Weights of a small transformer language model.
Training: a variant of Adam for these matrices, 339M tokens, 10337 steps.
MLP neurons of a small language model. Each row is named by its layer, matrix (up: input weights) and neuron, and shows model dimensions 0-63. Each number is 200 + 40 x the weight over its row's rms, rounded and kept within 0 to 999.
Before each neuron's rows, "fires in" lists the words (lower case) most often at its 100 highest values on Wikipedia text that the model never trained on.

fires in: "an"
L17.up187,136,218,168,240,215,94,198,186,157,201,149,246,265,183,187,189,124,240,183,131,188,140,274,229,194,179,268,164,160,175,160,215,194,141,127,197,156,235,246,208,223,199,257,194,193,234,180,175,268,158,163,195,219,185,166,218,197,242,180,150,191,177,245,134

fires in: "the"
L13.up1089,185,202,210,135,228,170,265,164,169,165,168,170,275,203,176,222,164,186,162,167,150,135,162,185,198,153,232,159,228,229,255,224,180,232,107,222,264,244,214,221,169,237,140,85,200,176,237,163,252,120,183,202,170,180,222,200,227,173,140,213,242,211,192,200

fires in: "at", "with"
L13.up1278,156,164,155,212,201,215,235,210,131,225,227,264,261,169,148,220,149,165,209,197,167,263,184,207,194,184,242,185,213,162,163,235,211,215,228,246,248,172,173,243,200,163,147,176,179,175,136,199,284,289,172,249,165,254,230,141,186,179,195,208,199,246,192,168

fires in: "the", "that", "same", "this"
L13.up302,340,210,215,183,202,234,222,220,156,268,214,200,332,298,163,231,206,206,172,242,129,206,233,208,214,227,188,198,233,262,237,295,256,92,219,182,221,153,167,247,209,182,194,216,225,191,171,186,296,250,179,162,190,179,211,173,170,223,260,186,172,272,216,186

fires in: "the", "their", "finished", "placed", "his", "its"
L13.up260,172,204,160,145,156,172,255,150,181,175,150,184,233,175,226,219,122,200,199,194,195,172,202,214,209,222,219,182,283,189,248,194,205,235,168,322,191,225,197,227,187,151,165,201,228,152,180,241,164,104,225,190,172,254,264,248,111,69,220,198,247,147,215,197

fires in: "first", "made", "got", "had", "therapy", "only"
L13.up671,197,236,153,206,177,148,248,202,150,238,213,249,191,204,256,235,156,202,182,177,197,174,197,223,209,77,250,197,189,164,164,221,232,131,239,193,235,234,130,244,160,240,200,180,178,230,257,247,206,169,227,254,204,207,199,137,267,207,232,223,203,198,158,216

fires in: "was", "been", "being", "is", "also"
L17.up366,150,172,169,222,215,218,196,198,175,195,139,163,262,181,260,222,179,187,206,225,151,252,200,243,291,196,269,183,120,186,174,214,182,213,207,293,185,265,226,176,164,164,196,137,149,196,242,220,134,190,193,269,162,159,237,184,237,150,204,203,224,247,221,203

fires in: "s", "its", "and", "their"
L17.up256,200,258,202,222,168,173,216,196,183,205,154,218,207,192,199,230,200,279,175,163,163,162,254,224,173,226,110,199,186,207,181,179,185,192,217,266,207,137,220,220,95,182,196,140,203,146,208,249,184,101,209,291,263,202,191,237,196,240,127,175,173,165,225,178

fires in: "the", "of", "s", "to", "his"
L10.up303,143,168,126,214,171,121,155,210,190,164,207,173,185,162,220,184,181,250,224,172,219,193,195,264,202,208,178,163,202,235,176,223,219,210,175,225,220,234,229,199,192,160,168,239,223,198,210,294,251,175,198,200,189,242,263,192,135,137,192,152,231,222,197,220

fires in: "s", "their", "his", "own"
L3.up457,223,197,145,182,176,167,142,178,176,219,195,231,193,208,177,245,193,195,189,139,142,216,211,290,191,233,262,154,230,247,186,234,198,265,206,248,195,221,241,171,122,174,147,215,211,238,236,278,225,227,208,181,90,224,263,180,182,201,157,181,309,157,198,207

fires in: "stadium", "city", "label", "team", "candidate"
L3.up1443,171,285,167,229,201,163,184,207,207,216,181,224,237,240,212,233,150,178,280,191,246,227,256,164,188,212,165,146,189,201,239,207,146,243,217,158,217,202,292,183,211,219,226,197,275,246,180,206,158,147,188,253,253,237,201,210,224,133,183,244,184,254,150,235

fires in: "for", "a", "be", "on", "to", "an"
L10.up1289,164,239,229,338,250,177,171,217,124,154,202,214,208,203,210,168,215,185,214,224,246,151,214,195,245,207,170,229,152,170,187,254,239,226,148,249,194,235,155,111,178,200,231,149,194,273,172,205,267,156,202,250,249,218,237,226,214,137,185,171,168,312,235,215

fires in: "a", "an", "in"
L10.up1153,161,254,212,198,113,169,176,252,169,240,189,242,196,178,141,191,237,226,187,230,143,185,220,176,185,178,176,182,172,259,185,261,164,221,200,244,211,164,200,136,148,278,138,156,204,192,93,195,228,219,184,224,226,209,205,209,224,121,184,140,144,272,211,213

fires in: "with", "to", "in", "for", "saw"
L10.up80,180,176,265,173,238,112,254,248,202,211,140,186,237,256,238,201,133,275,259,175,163,101,262,240,172,107,245,154,248,155,148,182,165,200,230,254,152,163,200,228,187,253,141,168,233,199,151,232,176,155,167,223,212,276,160,206,145,241,224,222,214,287,149,232

fires in: "from", "through", "into"
L10.up1017,150,201,266,264,240,154,220,148,166,244,266,121,219,180,147,207,205,220,160,195,256,192,144,267,252,227,254,181,158,208,110,189,246,167,145,254,214,197,183,221,171,187,212,197,230,115,159,237,189,191,250,272,211,217,195,214,147,163,247,250,270,211,235,228

fires in: "to", "of", "in", "before", "after", "following"
L10.up718,215,253,202,146,184,215,179,203,164,299,174,186,215,229,249,214,171,179,195,212,198,194,215,190,162,112,197,138,222,200,262,216,209,168,257,268,217,176,201,249,124,150,152,167,220,227,153,247,180,157,74,220,187,222,192,297,121,239,108,241,136,266,229,181

fires in: "la", "we", "weichel", "wetherill", "you", "laura"
L13.up520,145,126,201,186,153,165,237,194,170,272,176,198,194,222,192,201,189,197,163,179,217,174,171,166,265,185,222,108,158,192,126,234,203,212,188,197,196,112,202,207,181,206,232,209,216,210,176,252,218,226,239,191,157,223,228,251,182,192,182,136,201,205,205,145

fires in: "and", "as"
L10.up52,155,180,213,183,164,108,207,216,164,261,205,228,183,244,228,188,185,193,225,205,205,71,239,231,155,141,205,276,255,211,209,197,221,225,112,242,199,189,212,215,190,242,202,188,256,137,167,258,184,182,202,249,271,136,211,207,228,254,136,241,191,246,207,222

fires in: "a", "an"
L10.up197,213,264,133,225,209,116,196,180,202,249,169,223,227,134,219,244,201,277,160,200,114,247,218,182,225,164,245,144,130,207,139,250,187,203,194,165,284,269,243,260,231,290,131,184,136,147,186,207,221,93,207,171,267,206,256,250,238,145,133,172,163,181,195,229

fires in: "single", "track", "cd", "metal", "singles"
L3.up1401,203,237,217,202,253,276,134,179,176,194,185,163,231,271,209,240,95,201,152,219,221,132,256,152,172,160,174,234,164,218,232,162,188,250,208,199,210,202,174,264,245,236,228,211,185,249,194,265,187,223,196,252,121,268,155,201,159,236,212,215,273,211,168,200

fires in: "in", "for", "incumbent", "via"
L17.up995,143,204,253,141,210,258,231,198,166,193,226,216,177,212,161,201,170,295,113,205,260,230,169,208,233,211,285,131,246,189,258,228,245,136,157,172,170,225,253,245,134,234,207,148,234,187,254,241,238,160,146,180,238,169,212,176,177,202,245,191,183,280,280,226

fires in: "was", "is", "were", "are", "be", "s"
L13.up1221,212,211,200,297,170,179,211,159,161,214,101,167,341,238,194,221,83,213,194,177,205,214,153,249,250,214,221,194,151,166,204,263,213,165,182,257,183,228,152,255,179,167,188,221,233,211,159,201,259,110,202,244,209,221,193,206,154,186,121,204,259,215,210,195

fires in: "became", "as", "was", "become", "also", "been"
L17.up1152,169,195,157,201,258,176,216,249,213,177,183,215,167,218,164,225,209,244,158,200,167,165,204,243,198,164,246,224,199,214,231,239,200,139,178,270,191,195,162,202,140,194,170,142,182,139,175,204,163,211,171,176,241,206,166,210,207,116,138,159,171,222,220,203

fires in: "to", "would"
L13.up245,197,249,217,240,219,207,118,201,165,211,176,201,189,193,161,199,182,258,210,169,231,143,246,90,219,246,130,236,122,181,226,208,249,240,273,236,175,139,184,179,269,132,188,146,185,226,216,272,225,180,97,231,162,220,199,139,193,201,163,221,172,238,190,229

fires in: "the", "that", "of", "following"
L13.up219,278,227,195,144,213,202,214,248,134,298,136,114,214,306,246,250,144,218,210,150,184,110,184,139,254,160,177,118,208,204,228,275,210,263,225,284,193,218,197,179,185,112,186,126,143,178,121,265,185,198,187,112,131,173,192,237,223,196,183,158,191,240,192,163

fires in: "they", "you"
L3.up1074,215,194,183,180,173,165,270,220,163,183,189,198,245,251,181,235,153,323,155,208,219,217,264,276,269,216,225,135,194,203,163,211,205,205,269,203,189,235,166,227,172,220,176,167,211,183,157,203,209,190,126,180,218,158,255,246,183,203,208,133,196,186,260,162

fires in: "in", "for", "forbes", "during", "of", "beginning"
L13.up715,181,235,226,167,270,230,218,170,197,191,240,239,229,172,176,156,162,269,180,201,175,215,218,195,268,196,193,108,246,213,202,240,140,161,170,216,262,198,217,150,240,225,265,167,233,263,205,216,244,161,128,186,249,270,187,143,170,178,182,218,193,209,199,160

fires in: "the", "nfl", "playoffs", "league", "nba"
L10.up1381,255,234,168,108,186,150,185,217,166,121,250,217,140,229,206,186,164,213,221,188,182,195,136,184,200,175,189,174,205,241,237,250,225,256,209,197,168,252,207,206,168,175,254,147,169,148,193,295,147,222,161,151,184,170,203,221,254,207,130,188,221,153,194,207

fires in: "from", "narragansett", "zürich", "to", "brennauer", "unanimous"
L10.up428,177,213,153,198,161,186,217,198,192,142,268,205,127,248,222,186,204,194,202,206,200,207,158,176,248,170,192,200,236,211,141,185,187,192,155,174,203,228,227,214,180,247,218,185,225,129,108,290,174,161,192,219,213,160,197,219,201,134,204,188,198,251,193,211

fires in: "they", "we", "who", "weichel", "wetherill"
L10.up43,240,186,170,185,203,220,252,231,206,169,171,238,169,295,267,177,162,275,162,237,240,175,241,167,210,154,181,115,214,188,171,231,226,203,301,231,241,172,239,281,184,175,263,204,248,150,105,279,173,198,212,193,205,251,151,200,158,203,203,162,228,143,216,218

fires in: "their"
L3.up706,177,196,108,241,180,113,278,164,168,117,184,255,182,153,247,202,169,282,167,274,157,165,259,230,193,195,228,170,217,229,162,260,153,239,254,200,213,229,276,209,180,225,222,169,200,229,213,316,217,253,216,196,223,243,197,178,185,180,180,187,218,182,204,195

fires in: "the"
L17.up1418,175,189,101,240,191,215,250,149,118,174,207,161,317,234,224,179,116,158,116,226,222,221,174,216,172,175,254,175,159,228,224,271,156,217,127,228,240,231,184,232,145,156,196,195,233,210,237,247,200,255,185,196,184,161,241,172,160,231,198,236,181,170,191,151

fires in: "has", "had", "with", "have", "get"
L3.up377,193,138,168,265,245,203,256,218,192,157,161,233,269,212,260,242,66,214,211,141,219,266,197,256,223,133,190,163,232,176,188,202,206,140,159,242,243,160,164,158,183,202,161,163,166,121,279,209,205,221,160,232,151,204,260,139,228,249,170,181,224,192,186,200

fires in: "of", "during", "to", "in", "despite", "with"
L10.up970,172,232,229,291,192,180,212,146,202,232,227,254,199,184,208,269,70,178,253,234,170,168,214,193,244,215,236,198,145,147,243,285,142,323,165,243,246,183,189,192,177,152,128,222,198,212,193,228,158,174,90,146,194,132,192,176,185,216,161,250,183,251,195,213

fires in: "a", "to", "the", "their"
L10.up403,156,248,255,169,186,214,235,207,175,239,229,188,181,213,152,215,186,211,145,212,276,135,203,184,189,167,274,237,156,214,206,194,117,202,189,184,226,285,211,227,185,151,146,184,238,230,216,255,175,88,186,158,213,278,275,235,204,208,196,165,208,167,233,235

fires in: "was", "been", "in", "is", "of", "as"
L17.up1076,139,280,243,231,166,192,222,225,179,108,238,213,191,198,145,170,107,143,134,180,198,195,205,229,228,198,292,167,196,176,162,191,203,143,147,203,237,196,196,295,233,187,177,183,225,170,133,233,192,211,162,250,237,151,226,193,162,173,219,270,311,215,259,228

fires in: "when", "as", "than"
L13.up450,160,195,229,218,226,215,120,179,158,251,188,170,246,237,235,213,144,186,185,245,147,172,229,198,228,114,224,191,182,155,162,297,127,196,172,240,225,249,208,185,201,162,149,174,259,158,177,178,241,214,156,147,244,161,228,227,223,248,114,158,189,218,227,293

fires in: "his", "their", "an", "they"
L3.up521,176,185,125,192,173,177,221,183,209,128,165,197,205,124,199,221,120,298,204,167,207,223,223,172,216,205,276,236,199,189,233,235,184,237,246,206,231,180,178,267,191,163,226,174,258,175,212,254,223,159,193,192,116,223,121,183,114,246,154,131,195,200,125,142

fires in: "a"
L13.up869,183,227,129,216,91,194,231,159,188,268,189,228,221,218,226,169,220,169,144,235,235,161,223,191,206,137,267,227,103,227,161,272,186,191,146,165,211,218,188,188,104,229,113,180,144,181,200,182,199,182,128,227,274,138,250,171,192,173,165,206,129,183,200,241

fires in: "m", "n", "t", "née", "d"
L3.up293,148,221,185,200,164,212,259,192,177,302,186,162,255,210,233,218,104,266,220,238,207,176,250,207,151,203,165,163,171,219,157,245,152,190,178,146,197,199,197,236,182,229,223,243,191,206,217,242,243,216,220,177,249,193,196,177,143,194,215,154,278,214,236,224

fires in: "to", "on", "would", "should"
L13.up151,166,195,235,162,200,215,188,170,191,286,168,195,194,229,153,217,154,195,178,156,219,114,273,135,238,221,188,195,155,164,171,263,184,169,296,218,204,218,260,177,206,202,242,265,221,219,146,215,270,167,184,170,190,122,213,140,217,232,232,189,283,156,220,256

fires in: "but", "and", "said", "than", "stating", "as"
L10.up849,186,157,152,123,192,139,183,180,170,219,185,187,218,260,223,197,193,212,157,161,190,172,226,277,218,142,182,189,198,161,127,235,166,164,245,155,183,273,258,282,202,194,166,206,168,182,207,202,225,184,203,198,247,208,152,164,124,236,108,125,210,247,144,174

fires in: "i", "you", "we", "who"
L17.up298,185,237,211,222,177,212,266,211,198,191,186,189,205,250,167,217,155,241,134,183,243,110,187,241,245,165,191,119,226,209,163,245,222,207,186,197,122,199,213,275,149,175,235,205,205,81,184,282,175,230,218,238,215,219,257,182,194,224,196,284,267,219,269,210

fires in: "it", "they", "them"
L10.up715,163,174,156,239,146,217,178,177,160,196,235,265,177,190,236,109,213,196,185,212,218,123,169,142,171,199,236,177,244,197,214,286,204,155,228,203,160,181,237,159,220,224,205,245,195,136,103,205,267,197,173,235,147,171,160,211,205,190,137,202,234,193,112,157

fires in: "stadium", "census", "does", "utc", "billboard", "dst"
L3.up1407,154,180,266,240,242,210,119,196,172,260,182,269,227,201,224,220,118,192,216,253,187,199,256,224,198,170,205,204,131,204,246,269,145,219,184,229,254,266,227,214,203,282,210,173,224,177,151,206,205,177,122,136,223,233,185,206,173,251,196,218,237,181,225,262

fires in: "also", "been", "was", "as", "be", "now"
L10.up105,157,230,169,213,172,223,223,237,161,154,130,242,225,234,224,195,74,111,189,310,170,214,217,206,232,167,240,194,150,193,223,191,219,143,149,252,259,176,174,209,113,169,195,187,241,137,140,195,158,163,202,213,260,180,246,195,187,151,188,208,234,172,208,213

fires in: "was", "a", "being", "were", "an"
L17.up49,170,217,216,253,241,213,219,233,199,162,151,164,186,224,211,201,152,189,262,232,128,231,145,201,257,226,201,273,187,171,260,219,209,212,265,233,184,260,219,198,100,185,131,132,164,191,223,177,184,104,153,252,186,165,240,177,234,168,189,218,211,208,286,198

fires in: "stadium", "park", "january", "mcmoran", "gopalakrishnan"
L10.up555,232,203,190,217,263,221,156,214,205,180,176,161,234,233,255,273,232,222,254,188,191,227,240,233,189,205,169,172,199,234,245,263,173,185,154,253,230,225,187,170,258,182,156,277,152,198,144,197,194,158,188,143,228,186,191,211,226,215,198,182,161,264,142,176

fires in: "club", "sc", "team", "rovers", "fc", "family"
L3.up1391,187,228,165,144,239,194,178,199,167,247,257,140,195,198,169,216,178,268,204,214,206,221,259,217,178,263,208,212,237,200,141,196,169,188,168,224,168,176,210,182,117,185,194,197,154,187,130,240,201,119,209,187,216,229,219,147,222,155,192,150,177,178,192,198

fires in: "central", "southern", "eastern", "capital", "west"
L3.up408,218,225,174,253,187,253,213,258,210,180,182,213,203,175,170,204,219,180,136,191,197,169,223,146,266,211,233,227,209,232,246,241,262,193,178,150,261,140,305,192,165,211,222,207,179,161,204,242,241,164,253,180,103,184,203,162,208,151,201,222,269,210,141,237

fires in: "the", "an", "his", "this", "a"
L13.up138,220,219,144,155,125,99,207,219,159,249,167,252,213,245,177,205,206,181,178,179,141,198,274,224,197,221,242,268,219,225,183,301,211,196,167,181,233,216,258,244,153,146,114,118,214,238,207,216,190,193,153,186,212,223,160,228,222,205,163,187,194,158,205,161

fires in: "the"
L3.up66,199,241,211,206,268,102,219,174,205,180,154,196,296,192,206,225,188,156,144,209,210,200,197,146,180,181,235,80,191,191,216,197,201,220,120,187,120,152,279,253,174,194,183,144,222,183,137,218,217,209,133,178,263,175,241,192,160,157,162,243,158,190,194,216

fires in: "they"
L3.up750,98,203,163,174,175,198,253,220,201,179,185,207,217,239,227,155,184,274,181,165,216,229,311,236,222,209,242,207,156,183,228,233,141,188,221,184,182,257,167,224,129,159,207,226,257,195,182,168,223,167,124,203,226,261,253,182,212,223,214,139,121,200,200,150

fires in: "to", "i", "can", "cannot"
L13.up140,190,269,248,186,258,179,219,187,124,178,202,206,161,210,161,159,179,259,178,144,213,197,237,162,240,179,183,118,157,225,147,240,191,257,181,247,145,247,188,134,166,199,234,227,195,193,251,276,233,199,181,190,163,156,200,233,212,220,218,238,268,272,241,235

fires in: "a", "an", "this"
L13.up780,150,216,147,145,164,119,239,154,171,166,177,191,216,148,170,228,198,229,133,210,184,206,181,207,191,199,247,261,206,175,211,166,263,168,163,145,264,207,168,285,118,164,106,240,214,153,199,234,131,175,204,207,230,234,244,159,186,181,179,203,251,202,277,247

fires in: "a", "an"
L13.up1005,128,232,230,237,117,144,201,220,178,204,146,147,160,156,222,172,158,197,194,163,78,128,265,144,261,170,294,206,215,257,128,224,69,170,203,233,273,184,179,211,145,162,233,147,213,275,213,197,180,136,147,260,179,267,184,243,204,171,177,213,193,224,228,144

fires in: "but", "although", "though"
L10.up750,193,232,239,171,155,236,159,162,197,160,233,201,235,252,259,120,200,240,211,212,188,186,208,160,212,219,238,208,196,173,170,235,184,212,81,202,220,263,262,257,171,167,146,194,259,204,167,200,243,163,187,121,243,220,144,181,187,240,207,209,184,281,256,232

fires in: "the", "of", "a", "for"
L10.up1025,192,215,178,233,246,178,175,215,93,180,235,227,203,161,248,157,149,196,154,131,158,241,207,122,189,173,164,176,170,238,162,271,199,254,238,142,271,209,179,288,199,197,240,231,228,208,191,291,202,143,182,212,246,249,221,174,126,214,212,244,226,171,211,257

fires in: "11", "51", "44", "seen", "45p", "48p"
L3.up871,190,198,172,185,259,229,177,160,175,161,128,244,149,249,225,181,209,234,164,229,190,208,179,204,200,179,177,181,171,210,155,223,215,195,199,250,172,160,225,211,254,240,221,181,206,192,204,199,133,224,183,158,254,149,238,234,209,200,202,222,246,207,211,196

fires in: "as", "to", "for", "from", "qatar", "the"
L3.up504,245,275,186,200,138,178,111,221,191,229,206,209,181,201,245,240,154,196,182,130,180,214,155,197,241,249,234,266,163,202,220,222,216,177,172,222,201,265,247,126,263,145,193,137,232,196,160,207,279,144,175,161,232,207,255,174,165,209,158,226,154,224,221,154

fires in: "of"
L13.up600,223,212,198,174,227,219,185,217,183,203,208,230,193,181,179,229,163,198,216,169,230,235,226,180,197,227,270,223,134,200,137,208,205,249,114,187,210,234,234,179,163,217,209,219,154,111,198,231,320,194,188,200,233,243,217,209,169,179,216,141,208,279,288,217

fires in: "northern", "southern", "eastern", "western", "european"
L13.up1456,191,219,191,175,210,178,236,248,215,146,135,214,178,125,142,234,180,192,228,272,226,162,226,250,283,214,170,242,134,235,229,280,222,185,221,195,265,152,229,204,154,258,200,148,253,171,152,248,182,237,189,132,129,237,169,138,206,178,176,132,244,225,163,214

fires in: "is", "was", "has", "have"
L10.up433,218,232,132,221,211,193,227,168,193,191,155,197,290,248,305,224,125,214,208,214,192,215,152,203,196,169,248,163,150,176,222,209,165,219,169,229,199,184,200,276,181,223,209,198,229,126,147,205,211,186,192,187,155,187,251,187,163,131,182,233,199,133,215,200

fires in: "to", "since", "until", "before"
L13.up693,140,227,200,210,190,145,174,210,152,198,200,127,258,138,215,131,176,241,167,213,105,181,202,167,234,211,216,168,175,195,196,212,134,201,239,223,179,214,217,234,207,180,230,214,248,170,150,276,187,154,150,165,268,256,245,208,178,170,123,224,241,222,202,269

fires in: "of", "as", "by", "in", "into", "on"
L13.up1084,126,257,200,284,209,121,260,246,159,186,176,206,240,164,210,232,203,256,177,163,253,178,220,233,184,188,202,197,173,184,202,232,196,165,118,172,247,172,229,161,185,246,194,192,112,143,152,259,199,125,170,224,209,189,183,248,150,146,296,225,224,228,263,216

fires in: "that", "order", "where", "what", "same", "which"
L13.up484,208,216,142,203,241,195,237,156,153,155,249,221,182,182,194,262,185,193,201,184,108,180,149,169,186,264,166,217,145,193,190,279,214,144,203,263,198,183,198,199,217,155,171,169,229,137,168,147,198,195,72,173,209,217,190,192,215,249,209,202,166,202,207,256

fires in: "of"
L13.up1032,175,215,196,110,196,177,257,244,195,166,134,224,165,249,229,152,204,236,212,122,211,142,227,164,219,219,249,243,160,189,158,296,154,233,234,192,222,254,208,147,162,115,301,215,124,176,160,232,296,161,153,155,248,214,258,243,218,160,179,173,289,231,170,207

fires in: "a", "an"
L13.up443,122,237,245,214,190,160,213,205,151,251,91,256,246,183,151,184,200,188,165,215,181,141,258,215,220,159,224,130,243,198,118,229,193,174,111,167,326,174,272,189,202,236,149,163,156,194,190,140,244,78,225,204,223,182,205,193,244,147,164,194,219,167,208,246

fires in: "more", "most", "and", "very", "less"
L13.up1390,235,226,177,228,152,175,223,269,138,267,91,199,217,171,201,151,179,249,240,175,199,110,258,231,238,190,261,198,214,161,102,303,180,180,112,157,211,218,266,247,193,215,191,210,247,165,221,207,208,191,239,216,228,213,153,157,185,236,171,193,242,178,223,253

fires in: "the"
L3.up1202,212,302,258,179,166,181,192,253,155,201,220,179,307,210,195,168,156,204,119,213,251,145,182,113,180,173,146,227,189,242,204,205,174,249,183,200,216,195,128,251,243,163,246,191,230,219,145,277,145,136,223,147,227,221,225,234,112,269,183,257,208,167,264,220

fires in: "had", "and", "have", "has", "they"
L17.up233,285,212,187,246,214,201,299,226,187,230,215,165,176,209,220,154,225,157,116,222,165,118,214,237,190,148,284,125,250,140,210,284,125,161,252,229,206,190,218,188,174,236,188,267,200,194,239,204,189,220,124,177,119,201,192,203,270,220,177,179,232,198,249,170

fires in: "since", "until", "before", "beebo"
L3.up1030,208,233,247,235,214,236,218,157,221,188,166,199,215,200,273,151,175,266,162,131,205,185,156,197,220,216,239,130,171,256,265,191,138,204,257,197,139,140,217,231,202,171,276,129,273,177,205,265,171,139,165,118,200,257,229,198,197,231,131,196,245,188,179,202

fires in: "the", "its"
L10.up48,145,192,176,196,211,142,227,197,152,172,165,189,246,172,228,164,181,195,178,173,142,196,200,247,202,216,228,222,210,243,223,288,181,214,171,202,243,207,257,263,185,172,204,140,195,240,186,250,273,198,226,215,262,230,215,215,173,138,161,182,284,204,235,249

fires in: "a", "with", "an"
L17.up887,160,176,329,203,154,163,217,249,194,240,157,221,190,186,185,134,167,235,248,149,195,187,244,245,235,193,190,209,217,189,143,187,187,228,170,202,245,139,183,166,199,209,115,125,149,183,217,262,248,129,138,214,220,232,212,161,193,293,207,193,226,187,213,186

fires in: "the"
L17.up143,234,217,146,155,228,217,145,256,158,201,235,222,274,297,207,270,209,158,203,152,206,199,132,279,195,173,243,146,162,208,199,281,216,282,208,213,199,166,184,193,113,147,186,193,169,212,203,255,227,153,201,187,162,158,218,181,234,158,175,201,190,223,207,208

fires in: "the", "s", "t", "in", "is", "a"
L13.up911,178,193,136,233,184,236,180,156,112,244,261,285,197,235,193,217,162,247,148,206,184,224,177,228,210,169,215,185,217,176,131,248,127,172,192,215,144,237,223,259,149,174,241,222,176,228,199,300,173,246,228,225,197,210,283,165,108,182,152,249,226,186,295,197

fires in: "the", "of", "in"
L10.up233,230,270,265,174,231,196,272,299,170,261,139,141,193,259,187,195,108,243,178,219,124,185,193,177,236,215,202,184,227,237,201,259,160,259,159,211,270,223,176,204,190,163,215,165,184,188,165,292,302,180,141,121,255,259,189,209,203,172,131,186,206,99,262,205

fires in: "to", "is", "was", "becomes", "were"
L13.up692,208,164,195,236,171,163,194,185,124,189,143,169,212,183,171,220,148,205,229,201,157,225,202,222,203,153,271,148,93,192,154,238,147,269,191,248,168,301,197,152,171,193,212,229,108,227,150,259,246,178,185,163,145,229,218,165,222,139,188,216,234,214,240,218

fires in: "one", "the", "an"
L13.up1025,165,205,213,232,223,78,273,155,177,237,172,248,185,215,144,179,166,172,153,242,217,193,213,203,223,172,241,184,220,236,157,230,256,131,188,163,253,190,207,206,180,238,157,199,197,148,214,210,240,165,140,166,235,183,216,196,220,234,232,230,265,133,220,216

fires in: "wing", "one", "figulus", "crew", "nephele", "single"
L3.up1527,97,258,217,176,152,182,181,239,139,202,239,162,228,169,192,260,203,212,230,224,243,197,240,177,221,171,203,173,166,191,142,154,170,196,181,156,163,178,271,232,197,204,220,154,226,263,159,202,260,185,151,163,273,188,247,174,212,170,214,182,212,216,280,192